config.toml
head_dim = 64
positions = "rope"
init_std_qkv = 0.0427
init_std_up = 0.0427
decay_fraction = 1.0
decay_shape = "sqrt"
MLP neurons of a small language model. Each row is named by its layer, matrix (up: input weights) and neuron, and shows model dimensions 112-175. Each number is 200 + 40 x the weight over its row's rms, rounded and kept within 0 to 999.
A block is one neuron, or neurons of one layer that tend to fire together. Before each block is what it responds to, as a language model described it from the Wikipedia text at the highest values.

Responds to: Percent sign in tables
L5.up10,188,205,135,189,174,169,170,202,196,267,218,219,150,207,254,257,162,142,205,248,250,159,244,251,208,193,208,224,217,169,117,220,219,184,195,168,193,144,194,251,199,244,241,172,218,164,186,216,217,202,180,226,222,319,179,229,218,206,205,211,185,153,184,165
L5.up206,197,252,219,221,253,227,206,177,160,220,170,143,192,208,257,188,158,244,246,225,170,131,241,204,202,192,243,214,206,221,225,178,211,236,221,206,214,195,226,171,196,184,210,183,215,219,152,281,236,241,121,204,94,212,138,186,169,171,244,271,107,192,201,221
L5.up520,178,156,171,185,234,177,232,147,222,230,190,157,180,199,251,177,216,238,227,174,232,163,305,228,174,280,226,271,224,194,141,158,194,256,151,223,218,205,165,215,68,225,196,223,236,201,210,215,236,246,213,149,162,250,228,147,205,187,160,164,179,200,209,155
L5.up655,179,267,158,176,141,243,180,185,246,181,239,167,187,181,293,203,147,238,227,296,258,156,275,206,204,163,190,228,243,248,219,230,199,289,209,267,164,240,153,219,213,160,238,191,147,126,190,185,229,157,206,189,194,181,194,183,137,176,194,258,153,269,179,229

Responds to: Second fragment of split words
L5.up71,186,186,251,280,258,263,222,162,227,225,93,196,152,205,211,103,202,206,150,223,257,262,214,177,196,138,216,206,193,154,240,154,194,208,157,219,223,241,228,231,199,242,152,227,182,266,115,211,279,190,219,235,180,193,184,234,184,183,242,252,163,158,208,190
L5.up795,187,186,194,219,169,172,138,314,258,204,207,153,192,211,215,230,180,163,175,204,192,259,135,209,188,196,169,230,174,201,183,88,232,158,243,230,239,231,208,221,252,242,216,225,177,234,206,142,191,174,144,219,222,144,250,235,159,211,245,231,198,156,212,258
L5.up823,225,230,253,219,187,169,177,185,136,258,213,201,218,162,138,163,139,219,145,216,193,196,213,206,214,194,228,194,235,228,186,178,164,146,185,187,257,128,242,195,210,227,230,205,119,264,175,212,265,215,197,208,145,247,215,244,242,199,144,174,230,151,179,155
L5.up864,175,214,212,282,201,215,245,264,244,166,234,200,176,173,155,204,139,211,215,149,248,140,132,210,156,174,236,220,197,214,182,177,190,166,226,229,198,254,239,175,185,144,207,222,213,191,196,193,195,152,254,171,86,178,167,140,239,99,231,244,267,210,216,256

Responds to: Wikipedia table and infobox headers
L12.up139,128,218,265,192,237,182,173,211,179,166,160,219,204,207,293,178,58,169,231,175,173,211,161,233,134,155,219,238,307,182,231,171,151,180,170,170,194,198,183,175,207,223,229,181,196,188,211,246,196,205,111,173,252,153,219,214,235,223,180,213,263,299,179,229

Responds to: Span-ending tokens in tables
L12.up664,133,222,161,160,214,215,129,178,232,248,230,178,307,74,197,200,166,194,207,204,278,136,139,233,169,151,227,255,260,230,169,168,180,174,186,263,194,178,226,124,183,123,201,158,238,251,199,209,207,193,240,183,220,247,210,215,191,334,200,149,223,172,228,147

Responds to: Word-initial fragment tokens
L13.up2,200,218,305,199,222,167,238,227,232,219,230,149,245,161,209,161,216,246,174,196,228,179,167,166,228,176,141,177,158,96,245,183,189,168,255,188,158,127,165,217,153,164,194,189,113,179,220,258,242,202,186,165,257,245,215,264,182,135,143,198,270,231,190,166
L13.up358,165,220,134,240,220,128,196,137,259,224,252,181,215,130,232,202,224,261,155,184,161,185,133,197,182,202,223,190,306,172,184,167,141,279,235,184,142,213,161,95,202,202,229,232,174,228,143,212,227,126,166,116,214,198,167,185,194,152,178,258,194,170,200,234
L13.up526,157,225,257,166,233,237,302,231,218,186,161,186,234,239,262,199,174,188,176,225,183,202,254,140,222,187,160,214,195,125,215,106,115,215,305,176,157,202,253,195,189,175,230,87,199,179,200,154,238,197,117,225,260,214,262,202,177,178,192,242,205,183,232,197
L13.up652,233,188,292,160,183,230,217,207,116,189,213,164,255,247,267,173,226,199,168,211,180,177,200,273,187,231,196,168,217,222,208,156,138,216,227,220,144,190,111,158,230,221,200,184,143,214,237,178,187,216,199,178,252,193,218,249,173,187,170,154,238,150,201,222

Responds to: Verb endings before object
L5.up205,217,159,196,148,181,212,161,250,158,214,275,146,242,240,206,191,161,297,115,198,228,165,164,214,216,233,185,144,198,186,287,160,210,188,118,245,228,241,235,216,253,219,263,207,182,268,194,207,194,263,207,207,181,190,174,218,187,179,266,100,197,258,284,264
L5.up388,215,192,224,235,242,241,180,145,224,195,210,174,232,144,216,139,168,180,113,186,255,197,285,232,192,262,183,189,192,197,238,146,175,206,143,192,158,232,223,221,103,271,242,265,183,244,166,185,199,132,177,273,203,188,159,149,176,217,166,173,191,207,221,176
L5.up623,226,160,186,178,299,211,235,173,126,189,220,183,226,231,94,118,158,214,194,175,166,192,168,173,204,247,176,195,167,248,188,158,187,217,104,226,166,185,209,217,192,181,285,252,252,189,152,159,177,170,255,179,153,219,227,199,89,215,206,201,231,205,127,205
L5.up733,174,160,155,230,263,159,230,239,167,179,280,172,219,319,192,220,198,205,146,182,258,213,229,220,192,286,146,238,142,202,233,218,220,209,158,152,192,134,195,256,190,200,275,245,262,140,179,199,192,187,197,120,178,235,236,212,136,188,185,211,177,192,186,203

Responds to: Person first names
L13.up63,151,176,277,158,192,217,181,243,225,191,200,167,211,202,263,217,149,279,221,215,166,156,132,267,168,161,261,158,130,254,201,270,238,245,206,240,217,240,170,182,150,230,198,240,199,244,233,216,188,209,162,208,202,189,197,238,147,237,185,188,190,284,183,237
L13.up123,187,206,231,153,190,242,164,220,180,189,213,155,180,213,154,232,147,239,221,226,245,267,245,136,170,258,196,272,161,108,128,192,220,212,228,173,208,220,135,120,242,143,234,193,208,140,185,200,197,269,207,201,160,218,189,253,236,226,244,142,253,125,254,135
L13.up292,185,177,210,219,213,123,208,140,241,270,162,195,166,221,148,192,224,233,253,167,139,143,223,205,215,217,181,215,167,228,194,192,157,129,252,153,242,169,207,235,182,219,242,193,182,162,160,195,226,231,201,215,59,207,117,279,176,228,202,172,202,210,237,167
L13.up527,209,131,211,237,148,249,267,177,115,140,223,229,191,222,233,207,177,164,199,223,206,173,210,225,218,192,213,260,193,115,288,207,167,191,190,203,232,228,198,148,129,125,156,141,204,186,90,170,202,229,247,206,164,218,229,210,226,214,214,223,248,127,252,184

Responds to: Clause main verb position
L13.up61,181,164,204,245,197,231,232,244,206,230,187,229,185,197,130,226,54,225,199,81,259,187,267,212,187,213,188,215,157,216,135,189,187,132,289,254,151,195,197,215,193,227,259,248,215,190,176,264,180,188,177,205,176,221,186,261,252,225,187,205,255,188,196,197
L13.up504,176,144,284,225,151,192,226,237,133,206,163,157,196,151,185,155,175,75,166,135,212,172,256,241,258,265,187,210,173,210,169,229,163,184,145,159,181,224,158,218,215,165,188,215,169,211,146,235,194,161,202,190,188,211,239,208,294,258,296,200,258,236,146,213
L13.up796,225,177,305,246,225,191,206,218,208,169,263,244,106,165,187,202,211,218,249,198,215,169,150,222,219,187,268,219,210,264,218,276,135,258,151,176,209,181,176,206,210,223,252,177,211,170,272,186,290,133,152,238,176,245,168,240,181,226,235,138,281,215,147,199
L13.up850,252,156,241,181,133,174,179,205,191,176,185,171,185,189,215,213,268,187,176,189,183,261,190,226,235,221,293,128,186,202,201,222,199,241,258,198,162,230,154,192,232,236,174,212,300,214,224,224,227,194,163,249,216,228,197,209,231,216,223,231,202,246,232,109

Responds to: Day-of-month digits
L13.up70,265,171,210,240,218,133,94,226,179,144,297,121,197,236,240,155,185,234,225,158,197,197,245,206,161,241,112,222,149,218,183,161,238,285,216,244,201,132,194,265,224,137,239,195,152,112,172,209,190,219,245,258,205,248,188,175,234,194,127,163,230,192,201,190
L13.up243,265,211,242,236,204,202,171,124,260,158,229,253,250,267,261,208,250,204,254,197,228,175,147,229,177,155,196,213,246,219,208,236,212,145,230,276,206,224,96,217,225,173,125,188,189,148,269,206,229,192,146,215,219,189,171,161,223,275,126,211,149,144,192,206
L13.up591,290,260,278,251,180,170,120,198,210,150,223,153,239,240,140,215,230,199,195,230,151,162,112,259,259,202,143,219,164,222,227,167,159,218,188,226,250,192,136,243,170,214,161,211,179,204,261,142,127,186,196,231,180,171,247,160,189,206,182,205,129,163,249,210
L13.up892,148,234,194,209,184,135,215,296,134,210,193,261,169,217,195,177,226,201,192,152,193,169,221,291,140,234,162,196,159,159,217,138,221,208,193,179,203,210,183,138,227,167,197,233,262,240,283,205,230,235,263,189,182,203,267,223,192,225,147,191,138,202,297,188

Responds to: Person first names in lists
L12.up111,149,185,166,215,232,259,201,164,288,156,175,210,164,204,192,176,174,206,269,169,129,123,199,237,196,188,226,174,104,201,238,204,153,150,237,187,252,190,236,201,130,247,203,218,207,181,192,196,195,176,194,180,160,211,183,202,271,171,206,132,101,205,219,158

Responds to: Numeric table cell starts
L13.up109,239,214,186,147,201,193,174,206,233,230,289,197,120,197,244,257,166,266,174,222,170,85,137,275,249,216,169,230,255,198,276,152,176,199,266,168,117,182,199,209,192,195,217,247,181,239,182,183,203,186,192,169,182,190,232,130,222,171,182,172,179,215,144,190
L13.up356,149,157,221,197,178,201,141,207,165,162,247,154,196,213,225,165,173,179,287,184,207,230,243,139,224,185,137,200,246,255,218,158,150,185,244,116,278,217,205,192,215,153,218,199,191,249,196,201,220,291,222,219,182,147,209,172,172,123,240,158,172,183,210,230
L13.up455,205,187,169,139,251,209,181,184,214,188,221,150,220,212,293,207,176,148,229,160,213,197,237,253,188,187,191,258,167,165,224,211,177,168,240,197,141,152,153,274,153,221,184,168,258,198,261,209,207,235,274,228,140,172,172,135,172,211,134,287,142,202,191,199
L13.up801,178,247,236,217,185,212,193,149,209,178,234,227,253,190,142,250,201,259,225,193,187,207,205,217,190,169,200,132,239,169,167,219,220,230,175,98,238,202,169,238,151,170,186,157,195,170,213,216,208,207,196,303,200,220,263,179,220,186,203,168,161,224,174,145

Responds to: Surname opening fragments
L12.up199,231,264,245,140,186,299,217,152,179,235,175,174,179,218,137,196,152,203,198,217,244,146,193,162,278,178,243,225,195,198,228,190,151,162,262,175,276,257,111,216,181,210,173,225,208,150,144,223,183,191,248,139,189,137,208,153,187,198,204,228,197,224,190,199

Responds to: Verb stems before suffixes
L13.up52,225,234,276,201,175,250,215,159,314,187,126,220,146,191,218,242,201,123,246,192,214,217,193,238,215,266,247,198,226,193,268,193,202,213,230,229,189,255,198,201,287,172,226,199,202,213,217,235,244,163,259,161,249,206,310,295,146,234,213,184,286,206,132,239
L13.up411,215,242,176,250,164,252,206,222,164,283,203,174,183,193,167,215,233,97,159,179,276,237,236,196,224,221,177,231,197,280,228,210,192,192,188,315,250,178,193,167,161,175,202,220,186,216,202,147,94,272,216,112,166,216,216,238,270,200,148,157,193,218,143,310
L13.up791,226,188,207,211,212,293,166,241,149,149,231,238,97,246,233,247,235,149,135,231,169,186,229,264,138,243,180,183,156,217,218,281,251,290,203,191,180,217,209,170,256,217,199,219,219,217,216,184,175,152,172,171,124,202,196,212,219,188,172,229,226,218,257,215
L13.up794,216,215,159,190,184,232,195,92,134,142,252,230,200,253,172,147,138,203,191,143,209,215,229,162,180,160,210,255,157,194,228,233,206,161,192,249,254,93,193,152,175,235,187,259,190,265,223,203,222,227,225,224,224,197,185,135,180,160,257,190,190,232,195,345

Responds to: Main verbs after subjects
L13.up114,162,181,178,216,242,277,193,253,231,188,171,192,185,182,163,118,231,139,165,197,250,119,165,192,272,291,229,218,215,278,216,259,209,217,157,191,271,217,216,230,194,262,235,235,190,234,191,146,196,172,124,181,256,187,152,124,230,199,235,177,213,185,222,279
L13.up155,224,191,156,226,180,143,165,180,245,180,197,160,145,202,194,111,166,220,193,238,203,148,213,212,251,239,184,268,153,250,154,209,206,189,61,156,199,190,113,218,167,280,227,210,184,188,161,172,155,234,140,188,162,211,208,311,205,188,205,202,269,253,189,176
L13.up270,182,192,197,167,205,182,164,186,228,163,241,136,177,249,265,217,217,192,184,170,274,83,192,207,133,264,168,274,199,148,180,263,247,215,194,171,179,238,170,225,210,179,181,169,171,112,251,168,264,238,209,156,226,219,220,186,164,243,227,211,157,171,181,206
L13.up511,224,261,225,216,225,252,158,194,136,179,220,198,223,148,190,201,194,248,176,167,251,203,217,236,220,189,166,118,249,141,209,270,207,237,208,226,152,226,182,223,243,291,215,164,215,170,181,132,156,139,186,157,157,217,172,207,227,215,120,206,200,177,210,209

Responds to: Word-final subword pieces
L13.up396,142,237,216,199,184,246,164,173,207,171,123,191,217,205,228,255,165,214,159,217,209,232,155,201,176,172,226,224,257,113,178,250,224,184,239,166,208,195,287,213,143,228,130,310,201,274,217,219,263,153,211,255,194,209,217,150,213,260,152,189,191,165,156,142
L13.up583,158,221,243,193,230,219,204,147,237,178,175,127,242,151,191,236,260,227,186,152,152,193,130,167,134,203,236,166,163,203,201,218,214,252,171,183,282,228,223,193,216,203,242,194,204,246,187,214,227,267,195,170,163,100,130,261,213,214,219,55,163,248,194,190
L13.up741,167,209,191,181,278,188,126,142,181,185,162,163,226,163,133,187,183,277,216,209,257,198,139,148,129,186,177,198,145,176,243,209,151,201,226,215,195,212,256,196,235,182,233,191,209,218,139,238,242,177,166,172,252,213,156,88,213,294,190,161,221,177,149,152
L13.up812,226,260,218,230,209,110,213,224,175,224,168,196,184,190,236,177,226,192,232,193,198,240,187,210,123,195,194,157,124,183,143,196,147,240,161,220,127,220,219,177,232,203,217,199,216,214,125,189,204,222,187,181,190,209,182,96,247,225,217,81,160,236,166,218

Responds to: Date component boundaries
L5.up29,215,162,298,192,150,209,302,176,193,180,194,217,197,255,139,150,203,207,256,174,142,170,247,229,185,259,135,203,196,193,215,151,157,221,172,214,261,147,220,269,189,130,190,233,153,136,208,176,263,119,238,106,174,225,201,223,205,198,184,175,256,144,130,243
L5.up294,180,255,210,182,246,185,229,196,246,207,208,279,171,210,141,162,185,209,163,216,208,246,238,164,126,152,199,210,270,173,184,233,189,214,180,194,151,219,221,254,170,187,156,167,134,224,222,172,190,232,213,120,206,224,218,168,167,157,248,179,181,216,159,196
L5.up358,172,190,197,196,194,162,187,266,165,187,227,218,217,167,156,183,169,176,238,204,147,197,206,224,200,194,186,132,186,192,183,206,174,241,208,277,212,273,241,140,181,151,152,208,183,204,236,152,203,168,173,197,217,231,236,198,182,253,313,188,181,150,181,217
L5.up738,173,168,300,126,233,242,180,219,223,176,174,211,222,266,203,191,173,240,235,213,234,250,148,129,172,178,109,177,207,208,163,192,184,135,201,227,217,239,277,176,159,245,149,183,201,187,214,206,218,172,168,141,233,184,224,200,226,174,240,157,219,236,140,189

Responds to: Acronym final letters
L5.up42,202,153,217,207,228,142,195,256,236,211,212,223,246,191,275,238,270,170,178,156,258,199,103,182,209,272,206,240,226,209,224,171,233,219,125,206,253,221,172,218,214,242,173,175,253,150,159,113,259,228,230,188,278,166,168,152,228,152,265,267,231,133,262,207
L5.up146,212,230,244,240,280,173,260,200,164,280,233,189,226,178,182,256,274,185,211,151,199,152,205,224,172,133,212,203,259,129,265,287,223,235,253,175,174,236,207,195,256,222,221,205,202,171,141,176,256,147,174,175,215,175,147,185,177,216,177,248,162,121,223,197
L5.up338,241,227,280,208,134,216,214,227,222,226,201,238,195,235,179,226,131,251,199,198,260,238,193,213,163,137,233,169,159,189,243,256,169,187,162,243,158,233,171,229,173,251,226,257,217,86,224,156,202,140,192,242,190,254,163,182,84,232,203,231,138,288,178,148
L5.up476,232,253,209,257,194,198,246,209,242,193,179,252,221,233,262,245,250,264,194,232,187,159,104,248,113,197,249,188,286,156,161,316,174,140,178,217,157,201,144,195,299,248,209,164,228,240,233,221,195,169,184,238,203,190,217,168,170,187,227,186,196,222,232,185

Responds to: Word-initial capital fragments
L5.up275,228,195,173,217,165,192,223,249,234,205,269,164,192,200,239,253,206,227,169,194,182,248,137,266,93,176,148,240,188,236,265,234,181,229,203,238,186,210,134,211,225,269,278,166,205,105,166,170,184,202,200,152,206,178,178,194,246,285,189,200,225,175,196,206
L5.up334,210,233,238,245,167,269,253,197,215,210,129,155,213,213,159,220,246,193,200,176,210,143,184,253,208,142,122,193,132,119,225,164,215,212,227,144,221,193,227,193,200,184,196,169,179,180,206,264,176,196,191,139,216,202,227,182,235,189,156,245,194,180,210,172
L5.up351,222,144,204,200,158,169,172,196,194,252,221,182,153,211,220,201,252,145,134,199,224,264,173,326,181,171,169,165,190,204,201,219,212,201,141,229,258,172,134,165,261,151,172,194,241,243,263,218,222,221,235,132,233,172,129,213,297,180,166,232,244,258,279,259
L5.up357,267,190,188,181,153,195,197,245,182,266,138,175,173,250,225,263,250,244,224,249,173,270,178,172,198,171,221,193,194,221,207,217,145,261,151,177,204,161,248,169,248,188,230,225,137,210,152,131,186,252,198,196,220,206,148,213,182,230,165,233,249,196,205,199

Responds to: Main verb after subject
L12.up395,222,228,199,253,168,223,245,238,184,240,157,149,167,159,286,156,175,197,168,178,249,259,213,204,230,246,191,253,172,171,200,292,145,143,193,176,162,139,209,148,194,221,239,285,182,142,157,168,154,207,144,183,191,186,265,101,161,175,170,217,234,209,185,244

Responds to: Numeric table punctuation
L12.up465,194,212,175,222,186,220,152,228,172,287,279,217,182,168,155,210,204,116,245,258,163,219,200,293,134,198,174,240,269,244,275,157,201,240,180,174,230,174,253,196,180,172,231,170,263,232,140,156,153,180,220,202,122,277,190,177,136,218,231,183,158,146,221,261

Responds to: Inside multi-digit numbers
L13.up50,221,156,201,159,229,162,170,222,188,209,189,85,264,233,211,267,190,180,179,231,185,245,182,178,239,202,165,166,151,251,227,233,165,102,211,238,218,195,228,266,216,197,186,200,217,224,222,195,221,181,180,293,152,228,289,176,235,213,207,113,198,154,244,196
L13.up466,181,232,236,117,171,260,171,184,223,250,225,190,211,187,271,182,137,242,245,122,178,186,222,202,164,158,189,225,265,216,251,176,106,211,223,162,179,169,252,164,237,189,193,255,198,164,267,161,131,179,186,159,179,249,225,210,178,198,303,181,165,195,169,249
L13.up470,130,182,275,206,184,129,238,192,284,203,192,131,160,224,199,237,218,169,115,172,209,171,228,253,189,184,159,198,228,216,225,220,216,207,176,140,145,176,191,239,235,180,212,184,158,126,207,199,189,151,184,169,230,243,213,161,219,258,216,199,196,210,173,224
L13.up874,254,326,186,227,219,236,224,165,150,206,211,174,221,197,218,160,180,184,164,282,237,283,204,228,213,219,107,192,215,188,279,168,135,233,171,162,201,222,211,195,135,107,162,180,203,302,205,164,249,184,217,248,226,214,173,181,221,222,213,210,206,258,148,269

Responds to: Mid-number digits
L12.up197,207,185,277,206,240,210,188,203,213,214,226,193,309,226,155,245,151,157,181,130,152,214,151,213,201,195,183,232,127,229,169,216,177,216,231,202,249,223,141,222,261,227,136,189,277,214,243,193,144,185,260,214,146,184,231,181,226,168,215,227,255,225,243,202

Responds to: Word-initial fragments
L12.up657,136,175,176,212,201,228,156,184,202,148,216,167,235,212,231,230,67,220,160,137,235,209,224,225,238,198,196,237,136,203,166,229,171,161,171,159,168,124,194,190,142,231,145,227,201,187,213,257,254,182,250,191,260,248,190,180,234,193,203,238,241,268,243,244

Responds to: Verb-phrase predicate slot
L12.up813,243,251,211,169,262,259,177,244,188,129,238,134,238,149,194,218,184,180,216,208,233,143,190,219,238,155,200,189,154,268,196,201,219,237,200,237,217,175,121,277,192,215,282,228,179,248,120,114,219,220,207,239,147,167,195,153,188,193,165,209,234,170,217,186

Responds to: Later stats-table cells
L5.up56,140,210,226,138,202,201,165,224,236,263,118,229,143,208,242,203,237,232,258,176,205,226,246,203,177,192,189,161,260,199,200,241,180,211,186,125,244,183,210,131,168,196,168,217,191,215,138,231,152,201,216,258,197,212,234,246,140,223,167,209,246,238,164,232
L5.up516,210,220,160,185,152,217,204,152,162,199,159,223,203,222,208,163,174,190,126,223,169,151,254,167,154,245,137,206,264,161,179,193,259,120,113,213,170,234,232,150,203,214,197,258,230,241,180,152,250,195,247,148,220,237,254,210,217,245,227,210,195,205,232,315
L5.up650,231,219,163,199,239,250,242,191,145,268,227,230,178,128,231,196,200,203,217,157,168,266,89,193,202,174,143,187,207,149,205,173,219,201,101,184,192,168,222,179,193,143,278,216,237,250,187,145,199,154,162,136,151,163,185,176,212,140,183,219,233,189,201,236
L5.up817,181,218,200,176,234,131,240,129,250,190,223,182,173,170,220,200,194,217,147,199,136,199,172,222,185,169,198,232,246,279,158,250,165,182,226,98,246,225,206,201,174,225,198,186,183,226,248,138,205,191,211,190,190,210,170,144,221,152,133,245,134,163,114,226

Responds to: Number-internal separators
L5.up93,176,264,172,185,192,173,180,201,227,237,248,193,261,153,218,229,141,195,128,235,244,155,142,157,218,269,168,205,239,181,248,209,216,109,255,139,188,181,156,171,245,220,182,178,223,153,174,163,274,205,220,162,144,166,267,204,108,182,133,271,184,161,241,271
L5.up191,148,268,223,191,182,261,156,175,176,202,186,303,226,241,162,177,107,189,144,168,216,163,205,214,215,230,165,195,187,169,226,195,179,173,242,149,204,165,211,134,180,209,152,129,270,161,146,256,225,205,123,235,154,183,174,175,197,201,229,245,278,130,182,182
L5.up495,180,281,281,278,138,170,194,157,247,167,196,222,239,221,155,152,225,139,138,228,244,199,185,224,195,211,291,183,279,233,163,203,229,159,169,140,271,223,168,139,257,238,285,199,213,184,183,224,199,194,125,216,202,241,232,130,192,203,243,177,220,205,162,116
L5.up832,148,290,185,137,228,148,278,213,220,266,222,208,202,265,276,167,222,234,187,170,178,203,79,188,242,197,183,221,235,224,202,178,150,149,216,196,150,209,168,204,225,177,161,141,207,232,157,193,205,223,177,198,206,214,284,189,159,98,193,174,158,195,141,239

Responds to: Table column headers
L13.up108,192,230,214,182,206,218,220,185,165,267,269,310,243,171,279,212,221,231,178,160,202,253,160,272,225,224,184,204,200,249,212,164,206,177,193,167,192,195,211,266,223,142,252,179,177,235,301,221,247,185,207,203,224,213,183,209,216,184,223,211,199,188,170,231
L13.up272,184,201,233,263,217,253,260,198,195,185,253,238,172,137,164,248,170,178,259,133,247,209,198,173,172,204,151,199,172,141,194,171,236,111,175,136,170,181,245,210,188,141,236,202,181,191,223,252,151,269,210,171,221,179,225,259,271,212,215,257,202,219,229,205
L13.up513,221,203,255,231,198,169,143,210,225,168,237,151,237,149,117,172,227,193,173,157,140,227,186,229,227,139,164,139,177,258,168,141,334,196,285,193,173,198,203,266,219,220,210,135,242,181,268,144,179,214,172,271,225,210,272,230,217,210,217,219,241,233,235,191
L13.up689,142,262,184,237,245,135,227,238,204,213,183,239,215,163,195,194,160,185,141,268,240,230,215,334,160,206,202,188,209,216,250,190,192,143,225,152,183,169,256,210,171,160,194,175,222,172,233,196,156,279,138,134,257,170,191,166,240,209,190,253,171,163,273,190

Responds to: Stats-table cell openers
L12.up846,217,194,189,166,249,183,166,185,213,157,196,134,216,239,118,188,140,188,274,242,183,257,165,203,233,262,184,231,289,181,197,214,182,171,258,247,185,200,240,165,206,176,143,157,161,226,203,173,183,196,181,164,164,162,166,258,210,160,168,266,271,175,188,195